python train.py --d_model=256 --n_kv_head=8 --d_mlp=1024 --norm_eps=1e-05 --qk_norm=false --tie_embeddings=true --parallel_block=false --init="normal" --optimizer="muon_variant" --lr_mult_o=4.0 --final_lr_fraction=0.0 --train_tokens=537600000
MLP neurons of a small language model. Each row is named by its layer, matrix (up: input weights; down: output weights) and neuron, and shows model dimensions 80-207. Each number is 128 + 24 x the weight over its row's rms, rounded and kept within 0 to 255. Numbers have three digits each.
After each neuron's rows, "fires after" lists the tokens most often just before its 100 highest values on Wikipedia text that the model never trained on.

L4.up119:124119123134137113146146129117124183123080149157153082105150073127174160102141135102117126107151148107146143123107153121145149087125146107144095133123107092112095118155155148123106133138165098115097154098111101129158085135149110158132151162124156138107152135125153137121107128109107132096127104178145140118090095101115102189159122122107103148111127147170151123097138125102130160138171
L4.down119:144135097116099117134101215165100103154159086148125154142127133175110134131146063141083121103148176103106149129132071116123154140151089129140122113118159161172143097121133129140142116122147159147141115119135140152139146126134125102126114116094136136141123144146141100150126133137125119119109100111153114144133103178115115093136137124098165168088125103105142119190111111125140123110167
fires after: "7", "1", "6", "2", "0", "4"

L4.up274:128128121200106089121147090126146134143127140124091079085140114095110150132158155132115152116094114105156105154118106101103138135173149119066142100152132108141136117154134149128119148155144140122115152145153098168133129130108081150088117160134126137158110173149089126140104154127179202124130131135120157162157148098098109126124136097153156098106121122155143107125114153099151137111150
L4.down274:099141133084129149151104128146184096132131151104167142150137144118176091084108081134199059076168108128094108116110164164146152119141098108123157145166155152097104149129154162121123105143149101107103112134123134097131128175157143120113105104131121129144102107150138158109137136130138131151150145143180138072149073132119102131133113125119112105175142126109146135102124144114141082118128
fires after: "K", "W", "G", "Sh", "Ch"

L7.up289:143162142161175124182117135127134127137136117128158098122111122092111133117107152177126122130118147136127149132125124100082056149163137104099090104144114128145140162134139151139087131097102103168124135111110135166134145109150178144111107120141129156131152107100156110077108137119150089108130133123096097151107144133123110138133134117107079147112125133106143102111143173169107116152155
L7.down289:116151089144106114112156148143130118140120135130156119121137125068142083166140117138141152109125088126130110151108121140127106135105139123119136126079115139115145147148150085121152154132143094100148150148170127110112135131120120134088144123108134086133087136144137113144098152089134170137110157122110167094087111130111132097107118134129128110127133107148111137122123116194124148113111
fires after: "A", "E", "a", "Th", "S", "."

L7.up532:121143078118145149141150102126144124152124089148095113136121107141108114135139113156123100201149108106098093153103102121074120110172133120114133093128164127142085130129113079145121113128104136131115107123134116138095131128102137127130146118160136175155139174154105115101146123150140143081126106113104159158146131131102131168101140143146111142133126090142132137131096147129105158117168
L7.down532:145107166123157108099111142131156136121164200087164140087118163090149118104123146069124165120118116136131149120111137111142098155115143130130117109105145117105151095134141144117166129109119123087150163125115134089149144127178169118129088132142136114159167130116152153154141120110116122138130145138159110144137114139121091104127145154109126130120129115162148102182146143098136087125158
fires after: "J", "G", "j", "g", "the ", "K"

L4.up318:133127135140128121139163099127161140118127133119125123149148103099119159112161141120135142125115112122185091122195159114148135128114114121122124131141138128123115108101133163167175160169082129123129164087155153071115116130156170130160149150137131111125154145138155082105116110125129114126114098085120117113145115132156129113137173123102086129135171124175086107110108100119145120144123
L4.down318:185136131100136113139096141120123131127138135135082144143159118111114092133153075148101129085105143082148113153106105149141131118118122173174136132132153161093135132156084076084137129096122112135138121116135111129147128113153126154134145119098136133119118161120074123162098128121097160133126102104149127161162117186109159102127086138107137167096145139147106144165099184080167118085131
fires after: ", ", "(", "and ", "5 ", "2 "

L7.up504:129144148130127111166112132184135138143152110163135112116092134062132155082086157095154123155121144122128140104169114130134100101094131085122139132116127096107137122103082131135131184118151136161136146149088109118126143140119121184110135131150152164164126169110090121134119163107130119090086157094093150171122128100124135154117115160156107151120107072141108117147098114135117149117148
L7.down504:132104093144112143160182101123127123073099166137141142120126144135146104168134117082089099083155162117119125134088125131134094126083143154108124116143155158128129140132118139069122150119119130115150118121139127122160111138136088114118099108100129119110090086186171154152135138133155110141137141156122132179119141133178139101163089091116137147165152114137146106137125147144146083123133
fires after: "| ", "0 ", ", ", "K", "\n", "k"

L9.up393:075117187106082135116081197121194126132112114144116126165124123123159123125131106129137112109151122114132129107123105132132129145145084127101129106133122131104097191144158134168124128080160126151127144112098093140106126114107155156128146160126094152127126135110125104138120089156144165182134094133144107090133124124138090112089124105107136173177174125085122137148116120157157131118109
L9.down393:127104142156143101134119117114110112092153135153088148096120108162117139126091156141122113158139129129131079153152120084092121172154133098085112121117151121100185115121141097128117173129166126160185120095122129141145129115153139137148100139162121152074159090183128144133141125130111153067137110112165105161173137086090156200124104111127156095126118161154157111131155150100155123138120
fires after: "th", "n", "b", "inter", "Th"

L7.up645:127132109146093118129126160162183131132156086118179145105113091109147158113109109095155114138154151140115125095115143141143149107138108126149136108124147134157125108121149132156152147107144071098124146140140133082132078163137142127120138126104188145105154115112120122120114080130129131139132116091140089135091106095106136133117116119134129149150082153137133099157074097128153157088120
L7.down645:105123148121141134143140113171079134114141114124117128108119121160141127126129133125096119202147152125107133058138112101118147172116179144098092152126120075118167107157141153078102136109102137145123146143133097158121090164151099135103128168124074155087105154106180144123142114134089095107105118140134090084129176123155159086099117158125139137116111164127121124097113135138138134127085
fires after: "; ", ".", ", ", "and ", "| "

L4.up764:126127119116086122101131084137130141136121106101104134132122106079159131114101093138050133125139115138109110147099129152170140132180149120143117156181151165155135132158131110157135143094102149112160088097135138144128086091137112121130112140169126169105121125165119175172150107113142120119125129152137174165142127118083128105150085107095139146145137104154164138101118145118118134137126
L4.down764:105094118115111140117152180137105131181138076167135144132107132169141146082138149136124156113131184112149102166138137135108132181085141144122136103137158095169118076115136123158153107123142160170102141162084107148095154187149117112125138119095104144123087094110151086123103131156170082097126102125174147097108099109117120133150136148124103147126098117136100119130157130147133133136120
fires after: "\n", "| ", "200", "202", ".", "as"

L9.up663:107134131104123112140083120119141135145132159141129135079126130086150152145117129139091136106144112134126112090144136137120150164101120187108154141121144136165144153125146060099132161099155134147113096098125120159181154134162127195154161121117142128114120126147117077087134106131138124156089162122155103132152117123143106152089144133097110094129141148145112143131117112146099129121128
L9.down663:117098119130069139106118161154123153130092099128102157108120135136136141112154108119124107117174141128132120164139116104078098106112147106071094102097109087106118114108180117137132119143137177119102106142137092084090123153170084146132121156153116127131137133132140138142130158092097125111140103152120111134174115116162188106182134127103175150123112118132123143140115117126136150133118
fires after: "| ", ".", "th", "Th", "ym"

L4.up599:152155117134151151110107165100147153147126133109142110124145144104095162152171152148149118108154063161154129082143162083151141116132140131132135119102077086077131122133166115134115108138141109113140151139114127112120097146125088114122123133172146105154164167110150092135156121167154153128136150151126115142142158139108137144102201137150124085126107143092109086141117098111143138138132
L4.down599:141097151103101135114137098134097106141122185108133129134133141133100112131116120081112136157176183143117103096133090100140127114127103180110083139172162136167121131148133119142168146151165156163138125127146136168164134122094107147116125107099158092118107168160133092114117140085140067115111117145134130127128139094135108132095095123117119154127130121132133099127106096142137090108126
fires after: "| ", "the ", "(", "Jef"

L4.up595:138119138142158136155113148157160156107127134162119169100096161105140176116118152175131155112090126119112119141112132150131152192171149130122142128126147120142174104123132120138164093132140124118113124154115105107127150148114113130102115131151152144128138149108112111094097153120098131133109087128122112126135092086141112163105151091106142124173110155147148140099116116103116150154068
L4.down595:139135135152131132145121094165122146114094123157115104137135131140126157127114085148119102140090092104106120090125158124089112136098133124141109095136157098133141142151200153174109157138132124165129171133146157122156137126126096099129112129135098121120120101171163186123107120117133138145109167167122117134081124130154161125102122093157134127110192121124152129083125155086140093143103
fires after: "b", ".", "P", "B", "math"

L9.up803:114138077130098146138128149100153148162144099153140113122097160114120115129123099094130098108164116163170142112154164137149122166158090103131133124125153103116092130087158131119126075122110122133133127164111098147189143090123139119102112156128139117152140125117129141100072111097136167129141119138130109106135101125118136141111152112137102111146155132105084141110083179166129123157103
L9.down803:130106127112061139092129153170127074091142178138101128136182155109126103088140130131134149178134082113123131149143079107152109075140127159134134103111086142121190124176169114177099125155133155135152150120147121127168116144119125142125165122088119132123134142127149132156112146097126119120059117082143171078117156137117134127160136153123129149138121123085111141123100119125136137097155
fires after: "D", "Th", "th", "ond", "d"

L2.up791:163158109127179118104101107097115177123140095127119135109130132121138164147125116109093153140107098133119126115100127128107126103113160150137135131147141120114116113155152120177126126122154086083154174133099091118053104114140164080136168145133112100094112136107151150125127131106114156116102152161086116136100131122145144149131140110145143118142134172139132114132143161115142105114116
L2.down791:112107147177111154116135098192129135127111187093113152091124176141151175123097110138101135147151121121091113123097125143151152147141100183134119094070125106103160143150101137129126126102130166103135081094112119137170128097148133119119113153134127151093093119129142131136127129132137127090158131119132143110148098125092126126103121154163113119142101110125088114173146114145130143123145
fires after: "| ", "\n", "(", "–", "was "

L4.up1014:121159115121168070161088152098101161113165094117149107082145149076159148123122088148112114138102140159097130166127163115070117134147106094125105143156125138097177108078151160123139172072127127090156119110154099159100172139079165118083157145174120090121155155137123075134134111150119119137118114132114098139154160128150137105139130150109124125146101142143115128125121170144104121127145
L4.down1014:124109093136163141142136102118172132134119162159155130132143114163063122130150165137145118072152157159116113151124125122129137125121163117095140123101083107143145145195139104113138138163119135126113155089127159132146091124168099126121122074142063123118115102132152113126140119133127103106118142094087196151154177104113143155137137151153137152124118122101116125118113118109143110116126
fires after: "U", "S", "A", "T"

L7.up509:106139135112165130149164133092136151135159166137119111140091155127171181117130154089105168140118087130116109103161139101153161106178148131124107117122123131103117150121153083134133193146131094120121156121123103094077153109145101151155143121111179136114147163122172119104141147162116134072157110113104102179095131119118120125130113108131134115134168130158104140102127115147126144173156
L7.down509:163121079117131102125125114162137139132106117118132118137147121148138130119070078142156113144149132093137105136128149106144135111093106108128130081183178122143136098168116122140151126118099132182175129112170115143102126136086171113104099147173139094139113101152160108133099083153101148144082149140138102099088129144103116073097135109168124139124157101120144106113155143149145111148106
fires after: "(", ", ", "; ", "| ", "n"

L4.up776:110142173129083091134170130138119130120108145121132172127147164119104136147132129103154107155147114136134106142133140168108102102136163121125114112116115161133123088138089072149124114091104124090131130103144088171107133110152117128151138158195156163101156155146127121112116124120137136096099104170113158143096145175117082148126082115110137097080143105147095122086127150169111170128127
L4.down776:140124110149220100156135139130163134140146109095157130145118131148153110133152146112137145116125122074091088160126147144129187150124116083117093148162135148155115144152148167123116148085163137161155153086134140081102111153128122117168158118117117137145112102157160122108091115089133179158167125111123112122132145110083155123123160122121098126122126104146112135117120074118130090099155
fires after: "S", "the ", "G", "Mc", "University ", "District "

L7.up857:119122140095121125130146116133130135142131099145154092106100104092144149170121141125142132102110121093107162106142162108121088129105149154154087151142189148085109149133112167131150183117124147113128131129099108168145077145123107121133153139130153142185127112125143172096112110129095144096113133141125087162073137137115133189170134093087145186170112114146133128166117134131170125101093
L7.down857:159129160143125133129169125086141181116123101164101171169105142109125113124132147134112167105144154132139115085098096122162144176110146117132105132151118133104096092117122139146117083149144164117146149134110156160152136167163118092136157119136104150135145109118117140119121121134108114089124108139108096113131133153132127178090112136109115147142142108114108083111125062132127136102121
fires after: "0", "4", "1", "2", "9"

L7.up153:141124112123091139096128120175156136113120119127132152094114090126105096105121144148108153148120156144092113137139174144079127145115157151105124120163131160117149157116095078133135131142103115147158167132092119110157153147107132094131152146143179112130082114140134167111138180103139112093111075125145129139135092134166084114087180100131103102120112137137088145136130183128123150121081
L7.down153:156125119127143091123134113132114114124131128135119117124099114113093126151115079105111132100117090101110113154138099128097124133108123119158125127071108090154154149123166164154139142108124173111117102150149156172141129122136131135083109177142125099133172119124107169117152126117122143124170185116138115123101174109076178151140130114106131098108093147120145101109116136152125116139127
fires after: "b", "B", "Dr", "ab", "surv"

L4.up74:124111141135119114113135153131100161126136107067155149096127134151106178137131126116147120126089102154126140169159187104129146093111131110142111176157095150091161141128109113145146166122150121097140144127125118147067073145136097120121170142159125128117102117098085118110139143076151107109101153123131130155163139136111166128096113101167090089114097185119163155140149124124140103095132
L4.down74:121156160137158142183095135132171153118135093121161174142084116131121102133127098160153091138168117164153151108144125098112126120115128086112096087147145117142126107124133145172123104148065180118098163121118102108108131157145143088078167116122167153090069151157129133106154180111140158096119116128154106157171090135100115152118126091139099116153128168087139157158103114148098084115101
fires after: "| ", "; ", "gu", " ", "X "

L4.up636:120121115124118148128163087112139127163131134151174133154146119122091089117168093099066118152128067091132175147155107084056157155159104122147137114162152108102150120105103100122151112105121152111126144135146121141088142120124116175128118110119103116143112123118128107133124092137160137116093095106116132153154126147119161151101164115103120119164161096129126123102096153112103147121131
L4.down636:114158137104142112138093159150122115113134126156104151107141146124129130128105145194109104084104142149147123129103100109119122065128138171134139101110130136142092157141069122092157133119137129136128110121134119172121145144108113099094071190124146145146150173132142148130092136126119163145152119131102123154152122125118120071137104159127138122135131123138096131168136105121127127117111
fires after: "the ", "H", "t", "pec", "G", "ine "